config = dict(
    num_hidden_layers=16,
    vocab_size=8192,
    norm='layernorm',
    norm_eps=1e-05,
    bias='all',
    init_std_qkv=0.0255,
    schedule='wsd',
    decay_fraction=0.269,
    decay_shape='linear',
    final_lr_fraction=0.0,
    dataset='wikipedia_en',
)
MLP neurons of a small language model. Each row is named by its layer, matrix (up: input weights; down: output weights) and neuron, and shows model dimensions 112-303. Each number is 500 + 50 x the weight over its row's rms, rounded and kept within 0 to 999. Numbers have three digits each.
After each neuron's rows, "fires before" lists the tokens most often just after its 100 highest values on Wikipedia text that the model never trained on; "fires after" lists the tokens most often just before its 100 highest values on Wikipedia text that the model never trained on. A number after a token or word is its count.

L3.up66:538521406543470439496454516494467536427531487434479498488541571505530586473523373552521514457481453508400496483481546522548496551525567462556522474516471381504495593469498448593555525523480445545583472508496396461583555498472544469463501472510487368566534512445585460548524475536508618535531533483439563473471556490497458466515547550536453529445503466524598513474529475484530467573422515450454478366573489486560510509404507484681487409528484442525416460557475517542523432462500506534505421538602433446584475491515585576457544503435533422533464468434558576526499502399523487462
L3.down66:427404441448529547458530513514516454544482530511520530454587411506441537410473411515497539516528603503555499454499550547441599541459555522422605611560408504491435508596511599576477465499533602555450385462462591576523520464516442539437532510513558559519528526525507439508488495479573498525477479428420513460515450542528530449460542494514494552507493548496591431439492488405467502467602494505538532543438499490505518477421524522518467506480500517519548511558524468389446528471577528512484538585459545406438388578453542505411528479498403473488515484490420502419543513518474514451
fires before: " |" 29, "°" 10, "6" 10, "," 7, "4" 6, "3" 5
fires after: "5" 13, "2" 11, "8" 11, "6" 10, "0" 10, "7" 10

L4.up370:455541420487515430510485625491490479512446454507425522492559422494468504529466462554517500551484476528388508507455601530511521524462487426533481504599549497489479507472479491505513388522555490514518435525594551509514456386508502535434534498473512530489488476429505547496542539454519483496473473456349506489493470491430448489464491406393562558529473476467462522503496415593474549539523539465492533407463460512423435473536398505556575602503483526519411483543518547504523527423543398486483501564454540541558480527675508451423582515405596449500447433476464435492636502631541557491
L4.down370:435566509468482455366449547496474499472522549484526519564506482456581490445548560508479499461494441498549526527523516459523625507577511414534517549490529478534646437538512481649556492522550480571484538472477616511462489466462547499541529488445465435527459473467584483448443484431496398521559401508498539599429576497480414470554466501444542418453472463477538520487385488614455545472544463550487581477565532515430553507393438509487551529392511472547546566513568473498508448478496498464523465483464581501508505518527531435507484547501457481482431390520463450501592455499441490443
fires before: " " 34, " |" 28, "2" 7, "6" 4, "3" 4, "7" 4
fires after: " |" 30, " " 12, "0" 11, "9" 9, "%" 9, "6" 7

L4.up345:490463449589453460478593499525501529496495550444432551480445470503394506433506508461466523536415567469481469519450551468500437529467519469438542522439468469497597584477582423538441420451463467472432530562412480471515538451531435524490589462491513486475579438474525419543549602479499455526463481550521449448426417569504467554459518401494496384498446523466538503580527505599476545531500457538510479488549516649584418510514425510573523482513548485534481451628474489523466400532671505459523522463462511484492527564453466477530480473558582536415516605559520554556553478573631564466
L4.down345:525486587536526424588496466445475510526482437518555505568397591476510502469467496458512459497534569493506484518532537400467511484556509432488521559432584477459463541598523552553561450525541489511443397463526472444573434531573515527520488438477566541439451550498486444443635419476534497476564519518508539484496499555497538501535600561428476562540553502461422443528473454455486460581489442375490532552476473433531455557517596551476571669488457523512429388477457449434599426480479511453615584486461597501554486478526431500433533467540482482486443586442498531562462518480437486552
fires before: " |" 35, " " 15, ";" 12, "rate" 4
fires after: " " 82, ";" 8

L8.up698:489506523625438478500438548376426505532541505542509534507474464553457386463536497456469479472471420527490465541508428480459475518595456546501614443467651455452470448483496452529400440441538527484399539558563446492540556489610526520515565483614509553598434470515408573469467496518495521439471528507521563454515474505603540425517558541562550499547574557523449515503431466449507603501457543515521437480418479490383507422565478437581514489492498459498512530530512454476516427463458461496452482493450494486500485562585470527407531456520611463533419466506521498561444547568564562441
L8.down698:550501527508489542467422441615494470530469520498471460490478597460535583486481484551505503526521520514515528490431540427504493566474509492456484510421402472459513561537551447481576491512492484463556490374431589587490473465409510465476525595353492566522511632485460494459541491524556536475524443478522521515473495490440432494422533462436478454451477570453553480548503488474466473458494460465558560484509475522635531638370521520476516538498477496522555520470455518449465622576547454500555424491506532462524590463414495564503449510544489542421501448469470557508502478507450447595
fires before: " |" 33, "1" 13, "2" 8, "0" 6, "7" 5, "." 5
fires after: " |" 42, " " 30, "1" 14

L13.up403:447555498532633559445553519417506492539510453480504495544544438532581439519506556570467548487507550509469534459504474520454541520430477432454587491459464559463513489504550448547443501503542362475502584490477463402587501596539443470375476477553540457503491466505462553432625484528484496546455491501520472524397354533462574498511433453549464523443468485531466465530570472417395502494589557534467497557511479486493391435523541496559541502580536445424465433547472529424462475551478451581471404522458498512511485557455608477474527441513536518533448539473481433437641545539514519415
L13.down403:562465524503378517452503409486499548556465529480422614439490468518458467413512500520551565560515499481572515500509538521488533561555527469540457496497448548536455575524523516540469600497541490415428466553429535456506603496453480512570537403454510606535520430523470429485506449423548596522473410555536539471443580494557530497461542424565404478479439541470420513603504485475562520538427429491543512445489469510554591606557473596624484457559600445538527501514437548548601541456518439482542527510435548473401500501538511465558443532469489561403466425460588412547456533457509541465
fires before: " " 33, "s" 6, "|" 6, " Total" 5, " Turnout" 4, "\"" 4
fires after: "\n" 46, " My" 4

L4.up1390:421512443503447459626592602535477503492590478530527538509457495478515441442541470541519543452526501469510448527598594487452462517480486381447540563636487490528562560461408492524488394474544436548507481600501433482515441640525534501480533518478482507539474427521527491562595526537538491463470428434493506399392403472466504509518576361488464505420488528458507529502571447463425542562488619452652550495458475602519456535431444465509513404531477591492521466471468539516434533545438524507562491554544467453519469475513474530478482413519460566513450508454475483502523562574426445448
L4.down1390:422495555512419470534580489407489518437464566525491502499457451494536449435468447519554484425461411467524560483500483514540453465541540508483532477514522527541443445486568496570456450535560519474494487545486490528536514543593481504481434483481526457495564478501541503564457477489496484435486534433523542439416576463493467531533538515538474525521541504501476528521503489533503500460471486401659564432570509541515498457405541457469489430514492557514487504464514457507524485447425640454434505434515442525518443534557498573538542485474518417501460493530450429505480488469681612502
fires before: " |" 79, "+" 11
fires after: " |" 55, " " 22, ":" 7, "):" 6, " UTC" 4

L4.up696:577525513448530543519563566456422597401525500509451423463504454523452532541483496534495518552447543524512571530426476622548351550446480473461530552389538508504569549426520471530492472493573540526516521523539506516471520490586496450419568534399451487598504479432498491453598568490432540436508423440541452447552456531429510551433489366428416498500496509384499484504488509529469465498521442471493553536467507539432513534536409511495505532511555549494460500607503473527532486531554479475471475471475497511418495516475514507441392467503625579381488546514476459529477493496539506558
L4.down696:589423584432430444419487532485555532522461527505434489511524511399454589548560522518559486463551395497456466463502579518474441453572508457461405523410455513476529506568491449491474516541471418549474479568546608458463494483539477503552484484416440456466512538446507445515479481577422465526530510533496443537467530529522509481529491452581474478504546500477573444538493487575482553547403541462474585452464442488436582475505474478566512418457509506500456598424510385502404584555434555584518427471529589498503478591479515464557451529538475442588582467531509564496547476537553480500
fires before: "2" 22, "1" 22, " |" 11, "3" 10, "4" 7
fires after: "|" 42, " |" 25, "-" 22, ":" 5

L13.up110:556482453493473509572428543497566473511474469395494604535495539471524549486424553515526521563471512603512512602542450441491534509511481475424427447526447556447422544543441474473529460398578479531497387553575446474582480495419518540470477433495481473549530480540488470450525429506538609447465518499501480494388542514500505497441535436448580347497495469572487503448397471504586517548427502442518426531519519493441407498539456546439457520536456488454618475497499565485438550443485511501510462498515520469593479459381473545503507386484524533560497499538598523578518579649576507582
L13.down110:463553540465445518499532448494478478505502493470480421533518526501526542492464494490547563494514489457500529523457532514540480494477572551497502472486536533493444460457535531538470480534514493479430494438519481430476494540508526513510503493472409567487471470459518511516473521444567524502585463516534508453496509474478482491479573427484521460516535535489544527569554514521464527494468524487502490492551453430504523464496526447514451475469528508455489514506508530466486482488472460442506427484505488448463535474479450508537503629501473488507500469499479466507465490437497468517
fires before: "1" 24, "2" 21, "3" 12, " Bru" 9, "5" 7
fires after: " |" 23, " Erik" 9, ";" 6, " on" 6, " " 6, "i" 6

L4.up603:495460470593473531471537494425454492486533432447500470587490516509503453512431459546444507559466545477429524601483471530437400563496516495541504506501533507471535578531506463507514478497534499474573510421508437566484423421546489582576550626427505483584491464428511450482452536474521489428542427490514533441485410525552500541513448448490574542512586494488589508529517557543442466486501454506453589508454552535410457539532426481497504467500547400509456517537444517423472633469528532489510507491499514518390523478449570500437502531428612622445437607528514575554575514475513408507
L4.down603:420493634538400474599495480542491612512454497472435510508526523556417492495465558544471503484514477487507493512467565478372420455500579454420438527550391519538505531566362557505441486449645541428433487504490389557530571478514520465528466542421465490555471467466536457457442481399426545499504431457449592424568485508504551447493595366475503487519530489454565550519479468447437503531451547441521497503521486521465537556498535562567530451417500500533531542524415571455482491594494605562501537489442534466451530524555516485446529481488515529514457445564508548575562518529533518535
fires before: " |" 26, " (" 22, " " 19, " Title" 5
fires after: "|" 55, " Party" 14, "." 4

L8.up119:466421600498393415491504457552500538579474441482583539437503421490542453610539512473511567542446453543484470460444518497443498461439543490527541537547548567457607574455496552561487454403608493489542431521553465509540367546517445463543537541542527452481499467473531465531541588438474536481409544545567585494406529470383538487437463457530530474432528542436514469451453580550530507569450456443483435489592514547513532571503521500505578492538442474470455476560470575487414530455548560590425422511462520480518565520472472378437486495507619447543489503464554436512508477536495476444
L8.down119:520499491590465511507560497484463421472490438489440445518595510505475526431384549602437473516535507598466530518410609424539545488526513487542571513434454512514466483478490476510483475528451494487540538591578485560540464470570523551523454496516436575375517628592440507453590459502447540508509449379467435504450512474479454563587565532495583447453571556549511505482542540428475527467500516475468501505519463558571453500484451552467534562540456420410483496576554569442494542485412444522526538504506527469523576527504458464525510510410496558508506533521479484479561511415567493508
fires before: "9" 40, "8" 19, "0" 12, "7" 11, "5" 4, "1" 4
fires after: " " 53, "1" 42

L4.up1026:552426509459499465488427504491424446412486486535422475471454483475542596492541528510555501493490493479416569581392544529580363539446527390440505482452444532419544480421542483489477380477578547468529494570562518488494483603465454470446536479496496549576513486518545559555499608498498438450515456514437481463453428510392416544469392439471470590568446505452570490452455514555452525507512508456508527499535581520435581546629373540498524520537577507417516496602524550481466526446528565432533526458412516498490418544490479443492436441483553570440482531527565466480525447501547508569
L4.down1026:602539476492498482507520525488559495589545450573390558518468420518591512537450478483523620492478532540475534570549589447423528540489469508542510464491498437515432469560567549527437492488485512498608475387558509441385439474533484428594461505476471569551509482389477447490473478538589527576524467544570542553464524480504489522492473517346544555464556546493540537491452438539451506411603411503522506536636366443493490435513504517575514484498512531460440565526569387526518497554509496555514509427531572536565556460522541428485480470502489506507505501443428468552530482448497547548
fires before: "9" 42, "0" 11, "8" 9, "5" 4
fires after: " " 99

L8.up1358:447585487457585464511474526527505456447492457566482495489596560490521453488419555590490538398584526537527511545344504450487577419540503439437527519459490493460536568513478454576545496465509527543451389577568466459525434455565638405508566473570505487533375456449586454508481476580534527533417457440466480461461501443529431516504606451563505513392547573481509509472504583470465523478486545493523463463482655493538498466552479566540500521548474568492466516569532387482471498557505457492489468549523497437487489349428548498502519561481480511448469511492511459508556520436593397555
L8.down1358:545521575542479478458620479467489528503490537391545522528528545463482529551524440544449444502459523431498534467431548519508589540486466493504503535490545523494476526519498472472490462401537575458583462486463329459429453532486438519454541503475458486538478415500551446602405484486485439486522525557337409481505537570504519510507597480482544480475591611451503431434537461521550458542448545485436484551510511548454508537623498610480453575498505499538440467561477511517522503502443424547545485567534477503475571498521492566618462525531475458531500511533495554497588518427508381535
fires before: "2" 22, "1" 22, "0" 11, " " 11, "3" 9, " |" 7
fires after: " |" 66, " " 18, "5" 4

L4.up366:426477532578486549500598506541542567431548451448502615461452506485514405529516515520500541586424376514447435538495514503536519518471565438456541580486533369460567611440484504606440487414469448489535427515538545567553540481451633556453588414514493538515529465472487539461587503546478450429477466470528504605441435543563547557399571433516458451432480554455463494469472568481423489562545484514554514481486511544486605547529451518477452465545521509415445451546525523578432537477505490551516482494514535474457536479457459557549553467532487514562482631495497447548514512525465460494
L4.down366:495448587506455517627577500530522592524543449498485477559413536436476489522495518548439481450486505507538503573549537515491518491592577472477522505534539441411504473539494406596435451473540446524503551438542467485525500490453531538486540486404477549531491563525589551437490480449499522502550453393513505487422505511469461473497537557466519558541502495453520398531461456618439547370543417470532532503486396480518469566521528572544477574483454553538461473581443478496432446503534481528451520407590581573460437497580483546573536534430548460501495559552459436496500502507470457478
fires before: "|" 61, ":" 8, " " 4, " |" 4
fires after: " |" 64, "\n" 8, "-" 4, " " 4

L8.up260:471581457467455466425455480504537469465497500528546540413482421481522477492535511505503523429486542577531461494453524461439405457531492460490526446432378531427483499433493497567523489521488338569528621510583586496446431634470486481461606466496638472504486546396480551555538519502477554479429443490473508507393469593487560622545490447507590509382533515506478442498467509499457510434477474448466543495521518576585447414518479521547433529535458415403536505545445486476471533556538542614473402482512549472448491542485559470458545536534515495481512495539554506485594424528518470445
L8.down260:464451523518463525483442550453501408492458475520486522459491438526443501556523414464512503434510490520534514481527499440458395532488472530517575466462496406500525486604521489579522454555474469493480473555502486470503525561493493506445579499447484546533502845529376496442534513520494484503452481529488533517501459584547560517516564456550477541487562608467454276475549537541479543499521535422491516451463463555510537459516485521564492466391436447465526443525479541496521497462491465535436469530548483515512483454536525556512525440516458545511568517459529527545558521591505497417
fires before: " " 70, "---|---|---|---|" 11, " Total" 6, " Majority" 4
fires after: "\n" 95, " —" 4

L13.up1304:489399477400447544428453570466409433556510448458552479530527472455463401543508531506411591460373555528453432454474524450529433460419495550516478465482530520491486519450513425572488501527522341472420491533436417489532466553527467505532576550535459498549480441500546594492583491484452573453486523521480559510463414518480508460581548460462455442563496531501536456489503573533418420467542446490542511398466418446422423492574397554513522506480540440557484580483499538420505564498545575579541587512449497501501560553462537491455468505481500462434603465528481528541599534418492533506
L13.down1304:453458496522571365480465501565545601522423501541366560554424444524524533593452511497596508541491480521595489476577410535485435539578498503470494473490553480514568447439501582508459501518476527448608509477552545494595490482508565546388481452508472544468460470484492498491439453509554502558459481496481459533463518511498531560540420448505562530402466370481421483482502446442570435581550510449551500511420461472534586547394519546489554606485491480544493435473579519443448582467476409520566465459505529454401518513557459554527588601507502509531466391547489558537616529485494459508
fires before: " |" 27, " " 19, " hold" 9, " Candidate" 9, " Votes" 9
fires after: " |" 31, " Party" 18, " Candidate" 10, " " 10, "\n" 8, "|" 5

L4.up1423:519422462462468420537583603485441491460479491479419478526436545548484458470416473480573443565478448429436432509510520538494513504421550496494532515556528518458505502464458416525493497548437502535536420643468496513481517667569584502523515520524575476526446489486526388533556597470461508477487472519489547501420509412554526490538394449460556479483468478419494544566418453592498495500456525521473511479477468565431520448509481578495524598511403435516503472558529464517490579536563467526534472539452508505494518492538499499517453498522587546466448503473493519550445486549478519535
L4.down1423:579530459484552409502569437424557406561565574546467563531561538530581422545430427554528500515450486544588506561610429492523541480443560630535520471526473436506588455445523454533479538506549547445470613424575509427538516532530545500515515515570462392566509500459438592457513469489511513483441459491486547570473367460575511467569420555557497427484508537537532546508514513450472432452484477424461490547405391463480526478550552544525479557509467458477503618507500482493612531415535540592556461408518538445530543418591507490512520493553494399529476528477571448521553456507505530546
fires before: " |" 44, " " 6, " States" 5, " hold" 4
fires after: " |" 48, "," 17, "|" 9, ":" 4

L3.up1403:475443550529458451492575580486469515390577476425503482465529448521474337422457443517495573566475444481430438554511458482567482568490502483567506495439532415436521491471444581555490417438507523559546363507518482555630497550515520534443598364526501467511488463537495384475535462526530515506452430449512508455478486520521586544526494469492465447486588489464477457544462551523577467552452482466453504483460414521490530557575518497522559440522468465498393454534484480425495569563479501578515528492553504404541558458468466455500539522465600583478483517535536523571532455509442528456
L3.down1403:480506492551460621523592482454516511475559406455578471572494403507462492533461475509478412541464438462328624520485502560513487531463459540489527555487562468579450557462467532441472553456497494474472431501439470668604447484491579509471482601498421600443524569499585630490565486507482483467419467513487550543506540517564511445461525508501556504440506521484401412450508494534586462444485520480472488503441464527394526487531463523516432460507498496542468502385489461467432586409441418488437443535482490474476441540430511502412585504503546440503459480600526425476473495486530498460
fires before: "|" 47, "\n" 13, "-" 13, " " 4, " |" 4
fires after: " |" 50, ")" 7, "\n" 6

L13.up194:450573463446487572422493583482572457490532518478485474514505478430566513616547495520456456505438520496456481471574547609509575468469520458576581480501522511523463477465486434532542499528557453355471579530437521538541467527549529421412511538525550549515564448541462526529647409493500410490425501480510426501469453453486517533570491509526518477509451459558459371437522423480555510512490497493535532562499494509506446520450499552545542578496546502565458584502480515614521476471494379497603470473557511490466477534486531396550497425487466575520481491538538492507525483487428468617
L13.down194:499529452504470508547511566556548522642456561551431569520525410498434550460497436532476562510523375491539442386426518482459408579552432537448416470522532366513482522518495439506493433559487472550509549499551577517483481471425544510568485555550468515598513412539545506526582415504472535502551465492370530593525440517541511589505481391463480474477507418524490502512423521517521508580589480487556421520466437496472512440475538570476460469512505503604478449487521573488499531506542585439516454534609466543539433509533409487485491509507463523502528456503488450509399536410525445484
fires before: " |" 43, " votes" 8, " Democrats" 7, " " 7, " Party" 5
fires after: "|" 30, " |" 22, "\n" 6, " Total" 5, "N" 5

L13.up1252:539468530408447481373489494448477534436494534503446502552438509582593606533510511524498480485462497531417479474466450556510524440491503478600494468534405512493474463506407508506503482448526454509451543469520530470485460531506473551495536400369471394421399509436484512495490515424565574447465460469595423543493435552545554576486445497551421527494557462453529485444413435548539560523459469425566538438540606531588543498474431454529533437531554578484462505593439484486443483455540491456558531529482585591498513489427472428463436546432609469466479542561527489472504501547590646510
L13.down1252:466477527518389504521513475584485557462494491504460425489635572477390529535504461458498579519501558409531521501439462507444425500489572468504451602464459496501479569486486466515542532533584432524455498456456458483516542505518398515500528456529460453504537675534510481499398467478388597437478404521482456426513536501474458555511463449468501528413519515532516475467507530514467588470545500485474520540496524619503491526508468529475491533502502477487489495504544535486366373547517511477537562496573557519454473501534473476509537479512472500497560553470448513481612477413478511491
fires before: " |" 30, "0" 23, "1" 12, "." 8, "3" 5
fires after: " " 62, "2" 23, "1" 13

L3.up1054:513496490409477530498476548474410522446518403513465445528505529425460419506488527441481547534487519522417426573568507535562470535495460477496495577561515582468495594475502441597546445482427486488556481641443535547496463593582563548480527465336507555500574457495487430466511568538536436461438453512463485449514469539499523518514560475445494507438603459524498543486489518521411568509449534498552587509583515549413506515549398535453491427543506490447509490518412417462535537526500480518480581484420488484459517470358528481476427493498508431446450504558516525484538470570501485455
L3.down1054:426463558510432535548464572569430618514498463465495547468342484441455501523567521456631557477525380488410485411436506499514552500529446488467474562539451441547469594537540464552491525509517496483430508446516526430488591419490445466610496476471436515502505452491555484555498527553525502502539450542507421442398469531558580422397534435572489421489513473435390549491465573517399510574453593446503494525471504437514545482448539473443438535507500503458436381530485440469491455474471561580448615471503529507479443590543612582503487456438510495522558396561499555512461443497534631460
fires before: " |" 61, " (" 7
fires after: " |" 26, " " 23, "|" 20, "-" 8, " Liberal" 5

L8.up1413:513568465443411409480603606451513478503485467438490596510452472588508485579496486450562508510439478524431491568433566550505504481455484425593505505527479427572511566428523409507450519477553480481536375551588499467590468464452548473519541491558477381485459437369541402530494523510503441466485437506464488542492494482470412536464505431450537469450421479465522510512490532623537571583500423504473555450515542559563485511582500506528556531501474536492498441519446524514454472493591488521563432485531447428498513581515457473512513475519525553562465475556512457541556447547473442477
L8.down1413:512469425558441471504505555397483399572477447481574574536383524561521524579466621531535539512531505505544457580449579474489485507415480454552523438493486525462466494517457484584474487539500471539505395457607512562502518440430529401523528520465467445537500458436453533512445502488393378459554495505562473567455452444507495520491546524507425456511442547486455436529542571533499487491485478468435522430497469570575471530550485564475483615418438482581482479546479495559489526500548488585583444462605488604527568515492506486527509418422479551576517419539536526572492482433514405498
fires before: "1" 20, "." 14, "2" 12, " |" 12, "4" 10, "5" 9
fires after: " |" 56, " " 24, "1" 6, "3" 6

L4.up459:522463452496426446621481530544447560417533487526512545484498498507453510520553418528494559449440532434518482462411528498471450492464556413478543598529480474560491540521472394506497445451492456500522573480434430548525511599571432550486505577481545460478544449474550389464399554572466533519523523486466480358469545500421435533572578430438507599505465535444561546504555595558474478446573423522503496477535541546515487491459482461544502512522513437450547481486514514509422515457552463547450523540474435394525563521505447547512451578488536490523443557500515443467542521477509480463
L4.down459:485516522449514501440407413513496415520586444432486537541483619496459524548489585500508506512533487570524541464446444532426573550496497504592537477522496396418528427534477596544404478560500535525569443499567586581542469475485462443434544458499468556468514514471583473516534514468453463463431518505467455537485503504564637539494404570665515486415366492520519448559399433492498542489471565484465467448438532441585485476510446467537477550439552542481556538556492506428556536521540455528562464469509572494419490519574533508484503483576581511574505539407463523371491595432461517537
fires before: "." 26, ")" 24, "6" 7, "):" 6
fires after: " (" 31, "." 18, "8" 8, "7" 8, "6" 8

L4.up710:516463505496347512561483497467384551449440470481530535467491535504451545525554398508508489544515469486386512490483439552517501510445526441582469488559500472516569556470402463484546457417502508496470473488429472521491493543482531614512527510535589439439538481548488475504477483499489548529450567487478527438545524586542445460497512403553502536534445480508479549420554537525507472544436501508467431369476474522509485481459543556601488443505468509517486439447496575444408406449474413574464543649453442560497502541490465595405470511514499529529522524536478542471497545519497473472
L4.down710:440417489511494549507449504495506468572569494515654542493480515539452499403574521442495452418501558483544476431533509531499593503541506487505590572475466382425461538529415466602478487557400565582357487389455473513507533461508484476488523505522554559552490464525470566423456469514426456510508532500498535515610543616628560472498419548545525530522483556474474481530451507379557482446398544453453528536451454476484457460426497520392514484478521497513582434489491469537504527485524523564416488512489460423521470440464520549505528459496455514529517634509522610464450555489459470470
fires before: " |" 29, "°" 10, ")" 10, "," 6, " (" 6
fires after: "9" 21, "7" 14, "5" 12, "1" 11, "6" 11, "0" 9

L13.up1417:522520654538508498480499460498460644487466486576499503450500434529503571529521496598435433388436504579444528531457534525471554525521500512497536426456500483585496610555548392551468507478488484496429481569487480498503459487451522479543536424489545473485494493458481573558483498533465538432413448570496500504473485475524455488600481511403428457513477527443538390462378505528593488421581426469497569561554613492537472440511418442516559450509535438524502450600427496545452523469545470559512547475453516570532488567457547442479574506496548542483471578497498426478494503524542596492
L13.down1417:510498351483489473451497524524477531473460468482445420537462579516464540455513495485555529431545488568495436461424369521477528424550520473502597521563508510502511463507546471499462488516478584502511501467510477521514540464505624494549549530478504550559540605453485539480500381522459496473571495469592530487481476583457479534501496397529552493408607538548472562513466616489469461531557466538597468475487514537510540579455476550471476545499532582539500519569456515572478509516475466467545542522490510581552555401456420516521444468433468489396551451553481519471473446528413451525
fires before: "0" 37, "1" 19, "2" 8
fires after: "2" 61, " a" 4, "1" 4

L13.up126:500421474577423529554547524425479498566422459526486494560564463540520506526469374469542520479542516442450501499438531501574557464500481475440554496513566444432461499489449543483474394371503475596511476636503598599461533534469460426456445592439464462525516512368515428478459593540543439508443522446432532496508462491592546317488462418487462508416516528512489553480475573505472542518514543503470398595548524510543475596511561428537598492596491484522392444455437557584487467528473490500491486517408460541531536492564402510496421460493506531538539554428519473525495424528452548483
L13.down126:502508595532346478566444456549470528550490530487503513483505515437574565547550601517540476534447504656518546495504565484517462512468503471494489475468476483516567499549435417452491483488552468440470467521532619469502506528506552534532567501501482441483481842529582500483511505500475553501513559509598448508580538572499416556453437478560529504560488530577435426448505519484464434556475490439466517406490516552519491381543526496507496552465470534552519529443477424504476527546457524555542411452529486454595538558463481469515435420469381551439489549487508505471423511453464489541
fires before: "0" 38, "1" 19, "2" 9
fires after: "2" 23, ";" 21, " ft" 9, "8" 5

L13.up768:486584453427504522495511437559554557538445450524432492535506485446505469512414521544481467471520489488517594582474434508520514430396454512610513505477449524539576481454428475449502415474495488580512515582482458533584472517460482549520484431486501512550519480505506468471552513541480557518484416468499470529487519595406492573459549424533486472464523521417549511583504575463522526465442425515428471643545471427621430483538555578486421529556561382514450481588426490490456610451497417514473424615498449510458481625462493515481394587414535492521446487474532559474516446560471553511
L13.down768:574498457383498492424577508486525500452530515456388512487560448402424492459578531483508530432556579424477488473507447459450490406499594654533461584414458446517567430482509484468550552422523561478476515485503524440523568496455489510437494523435417395472519396537487574529550497485436496545506563638510491355383477459541482519547488468502553537473567441555569434482394556541510552585526475563439483539441503487521446509458520470455587481538461557483523457522513525514408541510532459413525542513538516530613484547475472445521478576485549492416573440460473488403435585574442469517
fires before: "1" 22, "0" 16, "3" 15, "2" 14, "4" 13, "5" 12
fires after: "0" 52, " |" 26, " " 12, "4" 5

L8.up268:522481542517512430501549562504461507474508556559368570516423497503523459452466556473510462541495549506480500568484578484521489485497432538466480472436540544545541487501480434517560479512467483491558494572519560433463472488549478469491541580495448517443462496388582512479521494596611543450452471475435461479429456346436498472555473540418504575470454536485473521620451525553505538558502414496579487482536563522547592443610464485441542461561550470526547498612442469493497538553541499562525483487487571495530453512494477397475437519457592451450524450502543499528496488497502535414
L8.down268:528452535502529519549528462396454495482551555417538504475591488457443522622489394585480506460499564585489463438458430491477486484433594522579491478543504414400393473468536575440434566510550530502477520467509471647544567571513500481517523444521481501497473530524466480527491463447445465605555485464540547510589561528494528517545422479589477478511521518527554494496539442497496439507430520549564532489442480536486424500425542554499460564403517476519520445454484517413407511448445460525440450492450470515535476530494466525471606486549455509557537480492493516540546471488529495532
fires before: "1" 15, "2" 14, "4" 12, "3" 12, "5" 8, " |" 7
fires after: " /" 30, ":" 28, " |" 17, " =" 5

L4.up637:496508468493486550500469576382442407533501503516466516419509516513422465481458465578553470496425503481448501610437460465569523523501467436457511498433456546443544541509472434525415432470377487464491429549449586541555489543556543542435559448509540516480471446534490516541569596479513506445506437498543537509497444526596475476511448363380548561536538505525468477616552460593486563581477546545441522374449530569456586520511429558533616461498483453464444521597535537474495580490488556496540519562484515417447481523577532454528518522485495546526477558485515559549510511552443436511
L4.down637:457538460426476458516513682512433464526424494483444524473589538458542579560549539477497567501447507463378493437573537488546427483485541492572540670503476518454561533543444479502518416594468430503503543520488560500488477523547529530473499486580439429490443410551536534564523535504494511507506467520419433445480527577526421565564478475436517476541464470539411422457510558514553467531490429396501491533503474521486540489391467478513473513498538516557484467517535513438628435563554478607465474382475478519561465488420494460529550504431468428503543532490534469488506514535492522504
fires before: " |" 41, " hold" 9, " " 8, " Hot" 7
fires after: " |" 52, " " 16, " Liberal" 4

L8.up1102:477532492524439455624442457427444424429516396494493584500479466457506414487526488551489561470459468563459510568424506565481533525541515408479602613459466472452466552492419434510560436469558506445494511539641572472530475514626580529497528471597498461538495465505524504545499446441495611502463595471531535487480475487520572491440523415538599433484492532504494486467448478508486551447528475419512503409479499478447523523565502551516514525508501467579428537537553391549463509443385505525511459501518470429436469511541535447557510505473524490495484457564528489499566439466472537428
L8.down1102:499488530536432492488487552409445494509428476451453485614456522537441572475455502484473523477495482453459476619382584528533506551515554435521524511453448405475492569499451407507516452531602562552563477468632440446520544559551528526457510477493522411528432477514503514582411466506519519486547416526411485489487447458574585543503408448496482532515460562416508584427480413500492512511493496477490498465539483483525516518521476549559512523496427469564408454576543477506484572459522476490425471572478502484420561470502555496615529430455572432520514448479505584507461463439477518511
fires before: " " 38, " |" 30, "2" 10, "1" 8
fires after: " |" 23, "1" 14, "2" 14, " " 12, "5" 10, "4" 7